MLP neurons of a small language model. Each row is named by its layer, matrix (gate and up: input weights; down: output weights) and neuron, and shows model dimensions 32-127. Each number is 50 + 10 x the weight over its row's rms, rounded and kept within 0 to 99. A neuron's up and down rows have the sign that makes its largest values positive.
A block is one neuron, or neurons of one layer that tend to fire together. Before each block is what it responds to, as a language model described it from the Wikipedia text at the highest values.

Description: Name endings in lists
L3.gate99:67 47 49 33 50 41 36 50 51 57 54 53 53 55 53 63 60 55 55 57 63 47 54 53 47 48 47 40 32 41 65 56 55 53 53 46 46 54 33 30 59 57 56 40 50 66 57 53 41 57 59 53 45 40 45 59 33 47 54 57 58 45 42 54 71 62 52 55 67 33 61 48 49 56 45 55 39 50 58 43 29 48 51 52 55 40 57 51 55 71 54 53 51 60 33 31
L3.up99:48 45 51 53 46 53 52 46 66 48 39 45 67 43 60 52 48 49 50 52 55 38 69 35 53 57 59 48 42 52 50 45 56 48 44 58 55 39 42 47 63 49 35 38 48 41 55 54 38 40 63 69 60 53 33 60 36 57 37 60 54 52 50 45 63 66 50 63 50 32 64 55 57 54 38 32 63 41 52 47 42 58 49 61 72 42 59 48 59 47 50 48 48 42 40 47
L3.down99:37 60 34 78 44 37 47 48 45 47 44 47 60 31 45 36 40 60 42 65 42 50 49 53 38 41 61 66 62 51 35 36 43 29 52 51 42 54 46 51 47 42 30 45 43 41 37 36 51 26 46 59 56 49 59 34 47 51 46 53 47 48 49 39 56 37 47 57 51 61 54 45 63 42 48 56 71 62 51 78 64 50 42 48 50 62 59 58 51 48 50 37 51 42 42 43
L3.gate269:58 59 54 51 50 24 40 58 49 39 63 52 49 51 53 74 58 51 43 70 54 40 51 27 45 43 50 47 37 49 60 45 55 49 54 41 45 67 42 51 48 46 58 53 33 49 51 43 54 42 60 52 33 34 44 47 41 50 50 55 40 42 56 40 47 57 42 41 40 38 56 61 59 40 52 58 57 48 70 55 42 57 56 73 60 46 67 54 65 64 45 46 76 39 51 50
L3.up269:58 53 54 33 38 47 56 49 47 48 41 49 60 28 69 48 41 46 57 41 32 46 52 66 50 54 68 52 74 56 64 55 51 60 62 53 55 54 41 40 51 46 51 45 52 54 40 46 63 51 69 51 58 44 46 57 34 58 44 68 53 49 59 53 55 39 42 44 54 39 51 51 58 51 47 40 55 43 45 40 41 60 56 47 57 57 54 46 56 48 45 61 43 35 24 51
L3.down269:44 45 68 69 57 41 54 50 53 48 55 54 44 39 41 43 42 55 55 39 45 54 43 63 39 51 46 72 63 46 36 54 46 52 55 43 38 55 43 53 51 60 58 54 44 47 39 42 60 48 58 54 66 53 42 35 35 64 33 59 41 65 66 49 66 37 54 67 49 68 40 54 60 55 61 39 69 48 50 66 39 50 49 52 41 60 53 59 49 45 45 35 48 28 47 59
L3.gate297:50 59 52 50 47 35 36 58 43 41 68 42 50 44 44 43 61 42 53 68 47 43 31 43 52 54 72 42 51 60 67 45 49 56 44 44 51 52 60 40 33 46 67 69 43 45 56 45 48 60 54 43 47 49 28 49 38 55 53 62 37 48 32 31 56 63 54 56 57 42 61 56 49 49 52 64 40 39 60 44 36 52 55 66 54 55 62 68 70 53 43 40 56 45 51 42
L3.up297:63 43 63 39 60 24 33 39 35 55 67 60 32 60 44 53 53 62 42 52 67 38 31 53 60 66 53 64 51 46 71 44 51 52 37 58 64 58 65 47 56 57 58 42 52 61 47 36 46 64 44 54 46 40 53 49 52 35 32 47 62 40 47 55 64 51 49 46 60 44 57 47 54 48 49 63 62 53 58 49 43 57 58 72 58 55 52 52 68 65 47 56 56 32 42 34
L3.down297:30 48 72 65 52 51 53 37 43 47 46 49 71 46 47 53 31 46 57 47 59 56 62 49 40 69 53 54 54 40 48 65 56 47 47 51 67 63 53 78 64 58 55 51 40 56 61 42 53 51 56 50 42 45 48 31 55 62 56 47 56 50 56 51 58 47 36 47 48 64 40 42 49 57 49 55 49 39 41 64 60 44 60 53 47 51 49 61 43 53 34 52 48 17 35 38
L3.gate365:48 29 37 50 46 55 44 65 47 47 48 38 50 57 41 48 44 64 31 60 64 38 70 37 53 46 49 44 60 55 49 40 55 62 57 59 39 44 48 58 50 55 46 65 47 28 70 44 47 48 65 60 57 50 23 76 52 36 37 45 38 47 37 51 50 43 68 48 54 32 52 55 71 63 50 35 51 55 39 51 44 65 41 68 46 56 49 52 63 55 57 67 43 27 55 45
L3.up365:68 34 40 55 41 43 44 72 41 53 45 52 46 43 63 65 47 37 39 52 39 43 30 52 61 28 36 52 69 73 69 59 61 52 65 42 40 61 49 35 70 53 60 39 61 54 54 36 48 53 54 57 56 47 38 48 44 37 51 54 46 54 37 42 54 58 42 63 61 34 56 56 63 68 55 51 44 43 41 50 49 46 47 44 44 47 40 40 73 66 46 69 42 54 41 57
L3.down365:54 49 42 50 54 54 37 51 41 54 33 46 54 56 44 47 51 56 50 62 42 50 64 41 43 61 54 42 41 51 32 50 51 25 55 46 50 52 61 43 39 45 37 47 49 67 51 48 30 46 35 51 59 60 47 42 63 53 39 42 60 62 64 38 59 52 57 48 40 60 38 36 59 35 38 59 42 55 54 56 60 55 52 57 39 54 36 52 34 41 60 38 57 58 45 11

Description: Second piece after word prefix
L3.gate13:56 54 59 40 52 60 47 56 62 57 57 62 55 66 49 54 50 74 46 32 58 37 63 46 44 56 46 53 46 34 47 55 51 49 60 48 41 64 53 28 60 47 63 53 50 62 36 70 42 54 55 56 44 48 53 54 23 42 64 53 59 56 38 60 53 55 62 49 43 51 84 49 68 64 25 51 39 45 39 38 36 56 52 51 54 48 43 61 56 60 39 46 54 65 51 52
L3.up13:53 38 52 27 54 71 49 57 43 41 36 41 79 55 72 56 37 50 47 33 40 45 59 60 40 53 57 40 42 42 37 44 52 32 71 57 57 61 54 62 52 51 56 39 49 64 49 48 58 55 64 52 52 46 29 48 40 55 51 58 67 64 38 49 45 46 37 55 34 47 40 49 62 51 38 50 45 47 38 51 52 63 59 53 29 56 50 44 61 58 48 53 55 56 66 55
L3.down13:48 39 25 53 42 53 45 45 45 29 40 43 53 48 64 45 42 50 44 36 39 43 47 38 49 50 44 23 47 08 38 38 56 50 55 71 61 63 35 67 30 54 51 52 43 64 45 60 61 45 61 50 43 58 44 41 40 48 62 55 59 53 53 47 45 54 41 65 44 57 48 43 54 51 70 57 52 64 50 49 52 74 52 47 54 45 67 52 48 59 44 60 51 57 50 46
L3.gate102:49 56 59 50 56 56 51 48 45 48 56 51 44 64 45 44 43 53 62 68 54 50 32 52 58 65 42 58 54 44 47 53 53 41 50 48 34 33 65 45 53 46 50 61 56 52 52 59 34 50 52 51 46 53 57 43 54 61 44 46 53 65 40 57 47 35 60 30 45 64 52 51 50 60 36 46 56 57 42 37 63 59 30 45 48 54 33 63 58 51 39 35 38 61 43 51
L3.up102:64 60 53 52 53 62 61 41 53 55 46 54 49 65 69 59 60 72 43 46 59 36 44 35 49 42 53 49 73 51 38 66 53 42 42 72 46 37 73 52 55 49 40 52 41 69 46 67 38 52 39 58 61 55 48 46 43 60 57 47 48 69 44 45 48 47 59 41 51 40 41 52 31 64 30 43 57 39 53 64 43 59 44 56 50 51 53 70 43 69 58 51 53 66 46 45
L3.down102:62 46 47 44 46 69 42 50 50 57 32 58 48 51 73 57 45 70 47 49 54 39 44 37 52 66 30 63 47 50 51 76 45 54 54 72 68 48 57 62 39 43 52 60 56 50 41 43 53 48 65 45 31 54 53 50 47 51 55 48 56 59 43 49 52 52 47 48 38 57 44 60 39 66 52 48 46 45 59 52 43 47 61 68 61 68 49 59 59 52 58 47 51 54 48 43
L3.gate124:50 52 49 50 40 59 50 44 60 48 46 49 61 42 57 37 68 62 70 68 46 69 52 54 50 35 66 79 66 53 49 56 50 56 55 40 47 57 57 49 57 50 35 66 55 49 53 57 70 44 58 61 54 44 55 54 51 57 65 55 46 36 41 61 39 42 65 45 60 68 45 51 64 44 37 59 37 48 53 41 49 52 39 59 49 37 19 52 41 55 54 40 60 55 57 49
L3.up124:58 52 53 34 60 41 66 30 45 51 55 58 54 58 64 52 64 60 55 38 46 44 58 49 56 43 40 44 40 39 52 76 48 43 45 46 49 43 47 53 48 47 47 61 74 43 42 62 53 62 48 61 63 58 38 56 42 45 47 59 57 61 53 43 39 31 40 53 41 55 49 54 38 42 28 48 53 61 47 42 36 50 48 44 56 46 51 57 47 51 50 42 52 70 61 55
L3.down124:37 39 62 79 36 46 47 49 58 49 51 57 46 41 65 44 63 47 50 53 58 54 41 52 53 46 47 42 61 42 50 52 55 55 51 25 57 59 49 41 55 66 51 65 51 46 55 35 62 57 51 48 50 52 33 52 62 49 21 45 52 46 39 33 46 40 55 47 48 47 48 54 49 49 57 43 50 50 60 49 36 49 56 44 46 50 45 56 48 70 55 40 50 39 46 32
L3.gate190:47 58 54 50 46 60 59 77 36 51 52 61 64 70 61 35 32 44 63 49 57 31 53 62 59 41 42 41 44 43 41 53 38 49 51 43 39 56 55 42 67 46 45 58 52 73 46 62 44 49 52 51 53 60 45 55 47 45 46 65 57 32 32 35 49 34 59 51 44 44 56 29 56 60 47 47 34 67 60 42 54 56 42 56 39 44 51 77 42 64 54 52 64 45 38 47
L3.up190:44 61 60 57 55 59 56 67 60 54 52 56 54 42 51 58 33 52 42 47 54 31 41 64 46 39 60 62 50 54 37 64 41 38 46 63 68 47 78 45 23 36 40 54 39 58 47 61 58 55 47 44 49 52 52 39 48 48 65 73 75 61 54 32 50 48 43 79 62 68 42 54 51 53 48 56 41 40 41 41 44 52 42 47 43 38 47 59 50 50 42 40 35 60 49 51
L3.down190:46 50 54 54 57 33 30 61 47 50 39 64 54 50 66 49 45 59 65 48 42 38 35 49 47 70 47 62 49 26 48 42 43 37 36 57 41 67 43 47 38 36 45 62 33 54 42 66 46 62 61 39 30 38 35 40 54 63 44 61 68 53 41 61 59 33 46 53 66 53 34 38 48 44 36 46 37 60 49 48 51 67 60 46 39 61 50 42 54 49 47 41 44 69 54 32

Description: Hyphen after prefixes
L2.gate205:40 46 40 56 40 39 49 36 44 57 64 42 54 62 39 61 57 52 45 44 61 39 49 44 63 48 55 55 61 47 40 46 25 66 44 50 51 62 67 52 53 40 53 50 63 49 67 64 30 54 44 52 62 48 58 54 55 39 60 48 31 52 40 41 45 30 59 38 54 49 53 40 37 47 43 41 55 35 47 19 46 39 47 36 43 51 35 77 46 75 33 38 52 36 51 53
L2.up205:49 47 48 48 31 62 42 58 52 44 55 55 59 54 52 69 55 49 50 43 47 49 45 47 70 48 57 60 48 28 42 47 32 54 61 55 55 30 58 54 48 41 62 60 61 62 44 32 53 55 38 40 42 50 57 64 35 55 42 49 41 46 41 57 49 45 37 39 40 51 51 52 50 53 52 70 35 53 53 44 55 58 50 50 49 66 47 53 54 44 26 64 61 51 17 47
L2.down205:56 62 51 46 40 33 69 46 49 52 43 45 42 54 49 39 54 42 41 59 44 54 41 52 56 55 46 43 33 12 52 60 45 34 51 50 33 83 53 22 50 31 31 40 60 66 59 57 50 38 48 50 47 51 52 51 59 44 49 59 52 52 60 56 37 48 39 53 52 55 47 35 55 54 54 55 52 41 48 60 50 50 63 57 58 49 51 44 60 42 48 37 61 34 44 72
L2.gate346:52 37 52 43 61 49 29 39 57 52 56 55 45 64 36 43 45 53 37 49 51 46 67 34 34 56 39 58 63 41 46 56 47 38 55 53 56 52 68 52 59 41 43 62 61 50 49 55 55 52 42 35 46 66 70 69 36 54 38 40 50 58 46 56 58 46 44 39 53 61 33 54 45 62 47 54 38 42 60 43 57 27 62 57 47 48 30 44 33 68 46 47 48 47 43 40
L2.up346:43 47 50 61 42 46 33 47 44 51 41 34 53 52 60 56 51 57 48 63 41 57 56 38 31 36 63 53 49 57 40 58 23 59 42 48 44 46 37 40 64 54 57 58 39 51 48 57 48 58 56 51 52 48 48 51 59 50 48 57 41 60 58 50 47 36 44 54 39 53 45 65 68 46 52 57 50 45 70 55 59 51 58 36 37 48 67 63 44 48 38 58 59 45 45 64
L2.down346:41 52 58 43 62 45 69 51 49 56 40 48 62 52 50 50 41 64 54 49 40 51 64 51 53 56 47 53 40 30 48 37 48 40 66 72 57 40 46 09 57 44 47 46 33 39 50 63 54 60 36 47 33 47 53 50 55 57 45 40 71 60 40 46 48 41 55 54 50 40 63 49 54 49 56 53 64 39 57 68 57 69 53 59 46 61 42 59 60 45 41 36 56 58 45 66
L2.gate375:47 66 73 43 48 68 37 60 49 46 50 62 61 46 42 65 53 56 53 46 58 42 66 58 46 44 40 41 58 45 60 51 63 47 57 48 56 48 47 39 55 59 49 53 44 72 46 37 51 38 40 56 42 57 44 41 44 42 66 61 44 44 39 44 57 54 49 47 40 41 46 71 56 59 49 56 24 50 47 39 54 56 46 42 47 32 47 63 38 49 53 36 59 42 48 47
L2.up375:47 45 58 48 58 30 34 51 44 48 51 44 52 45 50 43 62 45 42 66 49 43 63 48 34 42 68 43 40 56 53 56 41 46 54 53 45 39 62 44 67 70 38 54 35 47 36 34 38 49 34 42 59 47 53 66 61 55 70 64 59 78 46 53 45 43 41 47 49 48 48 37 62 40 37 25 50 39 54 50 54 46 55 41 50 51 37 36 85 47 54 46 40 53 50 50
L2.down375:61 51 49 54 58 54 51 47 42 43 40 53 51 53 54 33 46 49 45 40 44 54 58 44 51 41 49 52 45 53 29 50 31 51 68 66 60 54 42 30 58 46 56 46 64 49 45 61 45 49 52 53 65 52 53 40 75 57 59 64 79 60 53 59 39 43 58 42 58 49 51 35 64 65 48 36 62 46 56 73 65 60 52 50 53 45 55 54 59 53 50 51 44 43 48 54
L2.gate380:57 46 56 43 39 58 30 67 56 47 52 71 31 56 44 52 63 58 32 47 52 42 55 50 47 53 51 57 64 39 65 61 75 44 43 49 55 56 32 51 37 45 48 52 36 29 60 44 49 57 47 57 53 59 51 62 40 47 57 47 50 64 32 29 56 60 44 59 46 42 64 54 48 48 45 60 50 50 62 44 45 47 61 51 59 47 27 66 42 41 57 34 43 59 32 32
L2.up380:49 51 61 27 55 67 33 47 56 48 45 56 52 59 50 50 60 33 58 59 55 55 46 64 43 18 43 50 58 58 50 54 47 61 43 43 45 51 40 39 47 52 66 49 44 46 50 52 54 53 51 40 41 57 58 70 57 63 45 74 58 45 39 54 48 51 54 37 40 51 47 51 52 67 45 53 42 63 66 52 55 48 62 35 50 57 52 60 46 37 40 32 69 50 58 52
L2.down380:56 45 61 40 47 43 55 44 52 43 54 46 56 47 48 49 44 49 51 49 54 34 44 44 43 57 47 65 53 25 57 51 48 39 53 58 37 43 49 00 37 36 49 48 57 58 46 40 43 62 56 40 41 54 59 41 63 57 46 46 69 49 37 60 37 45 52 46 53 50 56 39 48 66 57 46 52 55 67 58 48 61 50 47 48 55 62 43 52 51 47 59 47 44 51 85

Description: Un- prefix and compound hyphens
L9.gate163:58 38 49 58 46 49 37 49 50 60 54 61 58 56 68 51 48 50 49 46 39 41 56 39 64 36 35 51 58 38 44 41 26 35 38 52 60 58 44 24 49 56 59 49 43 32 45 55 51 45 62 51 43 43 49 39 55 43 58 53 53 67 48 44 50 59 48 65 43 69 59 47 65 46 38 39 53 50 43 42 50 61 34 37 61 39 44 51 55 63 57 50 48 21 43 35
L9.up163:41 43 36 44 46 51 36 52 66 46 62 54 56 71 48 35 51 39 41 45 42 57 52 41 48 52 36 42 52 39 53 62 29 44 47 57 54 51 31 49 52 45 52 45 40 47 47 50 49 48 38 75 38 42 57 42 43 54 63 70 48 51 42 53 73 65 45 42 42 65 48 43 42 55 37 43 56 39 56 52 46 35 63 51 56 46 50 54 60 60 45 53 55 55 52 46
L9.down163:35 47 52 50 60 46 59 62 53 39 46 41 49 46 39 35 49 61 52 45 46 55 58 50 41 56 33 32 54 19 69 56 50 40 40 57 68 47 50 51 44 47 41 49 49 61 39 44 52 35 57 49 48 64 48 45 50 46 37 52 57 42 35 60 62 64 52 44 45 21 49 51 59 37 41 40 40 55 46 64 47 37 40 51 53 50 65 50 46 43 28 38 49 52 40 54

Description: Post-name affiliation connector
L9.gate170:48 67 43 66 58 38 60 70 44 54 79 45 48 42 53 49 43 52 46 54 34 48 48 52 54 49 39 40 51 40 49 60 38 70 57 54 65 49 55 49 49 62 56 57 38 54 57 54 50 54 63 44 23 56 44 56 45 56 56 30 50 56 53 57 55 42 55 58 36 45 54 60 48 34 56 51 57 66 54 58 39 37 62 54 37 58 32 45 59 68 45 51 45 31 47 37
L9.up170:64 55 51 51 59 21 69 44 51 36 60 55 45 46 35 49 49 48 57 60 57 49 70 43 50 54 61 59 55 60 65 68 30 51 29 39 50 52 43 42 36 44 44 50 52 59 54 53 55 63 52 57 53 53 36 69 52 55 55 81 54 54 40 44 54 60 46 55 41 56 58 60 72 55 37 60 49 48 45 59 55 42 49 55 57 47 61 54 31 47 59 44 48 49 37 54
L9.down170:62 46 67 46 56 47 52 48 59 54 43 39 37 50 61 36 56 59 46 44 38 35 59 60 42 64 40 48 58 37 58 44 36 50 52 64 66 40 54 30 52 63 41 63 46 55 61 46 57 58 47 48 33 46 53 78 46 58 55 52 50 68 36 48 52 59 49 43 48 28 62 51 58 52 45 60 47 46 38 60 44 39 52 53 39 61 40 42 54 41 52 59 49 45 43 30

Description: Second part of hyphenated compounds
L2.gate339:49 57 58 39 58 49 38 57 46 50 51 35 52 48 59 69 63 63 41 60 58 45 51 43 51 49 45 47 61 51 65 65 52 75 33 45 58 45 45 41 37 49 40 54 30 47 44 71 47 42 69 47 51 43 38 56 20 39 38 42 44 59 46 44 82 67 48 52 45 40 65 53 48 61 41 52 51 35 60 37 31 54 72 52 58 24 53 56 52 51 62 47 51 43 40 55
L2.up339:64 33 37 45 45 49 51 49 53 56 63 59 61 74 62 67 63 52 42 47 59 59 52 43 36 51 39 43 46 40 64 45 47 63 44 41 43 63 38 54 58 64 70 46 46 48 28 47 55 35 79 42 40 39 49 57 36 48 41 58 47 30 52 62 55 43 46 39 44 49 57 53 52 33 34 63 57 35 55 46 44 62 59 56 42 31 61 46 56 47 48 44 39 49 56 73
L2.down339:57 49 60 38 49 48 46 47 53 35 49 52 50 44 49 40 45 43 63 45 59 63 54 58 41 49 61 53 51 62 43 32 35 45 71 38 63 43 47 80 44 62 58 45 57 53 48 36 45 64 53 51 60 60 66 47 67 42 47 46 22 52 53 56 30 42 70 38 62 68 43 57 59 40 45 59 61 55 56 58 78 49 29 43 62 52 48 51 51 43 60 42 50 55 48 52
L2.gate344:51 35 43 54 56 47 38 46 46 49 52 51 48 62 44 60 59 50 48 51 59 51 53 62 50 26 64 52 58 49 57 41 45 42 40 47 66 46 48 56 49 55 54 59 41 44 52 54 53 35 32 76 45 43 33 65 45 49 59 49 36 48 46 44 56 39 48 63 39 50 64 57 53 35 41 61 62 53 53 30 51 60 38 54 37 53 57 66 51 62 43 46 51 44 44 56
L2.up344:44 49 73 58 40 80 65 45 38 50 39 47 64 80 36 50 60 38 52 63 62 47 59 57 64 63 45 50 42 47 38 73 59 38 44 63 51 44 49 49 58 54 39 73 56 63 53 56 46 51 55 49 59 47 55 57 42 51 31 46 45 50 62 47 50 56 39 71 38 40 48 65 65 38 63 46 35 50 57 58 45 59 56 51 41 50 31 31 35 50 56 36 64 53 42 54
L2.down344:51 45 29 53 58 53 43 69 51 60 45 49 29 44 52 54 60 45 42 59 42 52 54 40 44 41 48 53 42 65 33 51 54 73 45 41 43 53 49 37 51 59 57 41 58 61 52 54 49 55 51 54 47 61 47 52 46 39 44 53 49 61 50 28 58 52 43 58 37 46 25 42 55 36 48 51 36 59 52 52 77 45 43 55 41 40 35 58 53 55 46 43 59 71 45 50
L2.gate459:46 52 57 51 36 46 61 68 60 56 56 51 68 59 60 66 44 42 29 40 57 23 51 53 65 35 55 43 37 53 55 66 47 42 49 43 67 59 49 45 30 48 61 48 46 67 54 57 40 43 47 44 53 60 46 66 30 51 50 43 44 47 33 55 70 40 59 41 31 42 41 43 47 52 52 42 59 30 51 39 35 60 40 46 31 47 51 49 25 57 47 48 48 51 50 55
L2.up459:60 48 56 39 45 35 40 49 45 65 48 45 56 61 52 54 50 44 42 45 62 47 31 42 40 46 40 55 58 40 59 52 53 58 52 50 59 50 47 61 33 65 62 43 37 49 45 35 43 47 47 48 28 43 49 61 32 56 47 56 49 28 47 51 62 41 42 31 37 42 53 55 44 53 39 50 61 55 55 47 40 51 55 54 55 39 52 42 29 64 42 51 42 48 61 61
L2.down459:51 48 67 53 61 69 52 46 62 52 51 58 31 28 47 54 58 50 69 48 41 82 55 40 43 63 62 53 54 45 52 57 60 57 53 48 47 49 56 55 60 42 31 34 73 25 50 60 65 51 57 68 71 45 52 40 65 58 61 47 55 70 56 36 46 55 54 45 65 64 72 55 66 60 53 56 48 45 57 61 67 42 56 48 64 50 67 57 63 56 51 44 45 52 56 49
L2.gate478:53 58 54 50 76 38 50 51 33 51 50 51 33 47 48 76 30 62 32 51 58 24 72 40 46 50 35 55 62 55 70 43 60 51 44 47 51 55 59 45 45 31 45 59 68 55 46 43 48 27 49 37 45 56 52 61 42 31 62 59 55 42 73 34 54 25 45 62 49 45 53 52 41 55 52 47 42 42 49 47 45 32 40 56 55 39 62 47 53 52 64 58 52 42 46 56
L2.up478:47 30 54 45 55 50 59 47 65 38 51 60 65 66 55 35 32 34 52 44 73 48 42 48 60 37 43 42 49 40 57 52 46 55 61 65 61 39 42 63 40 64 42 52 65 41 43 52 39 34 51 49 49 53 46 64 35 58 55 50 48 58 56 64 49 34 49 42 39 67 51 57 67 58 38 48 32 35 52 50 44 48 47 48 45 63 64 48 50 57 57 61 51 37 54 57
L2.down478:57 56 45 48 51 58 49 60 46 36 43 43 63 45 61 52 66 53 65 33 46 45 62 55 42 47 48 57 53 48 58 41 52 52 63 46 44 54 52 45 41 47 48 44 47 53 66 31 37 61 55 39 55 34 53 41 42 33 42 41 57 48 46 46 40 51 69 54 51 47 63 62 63 47 56 69 54 44 35 23 53 52 56 37 55 52 30 39 38 53 37 41 58 49 60 41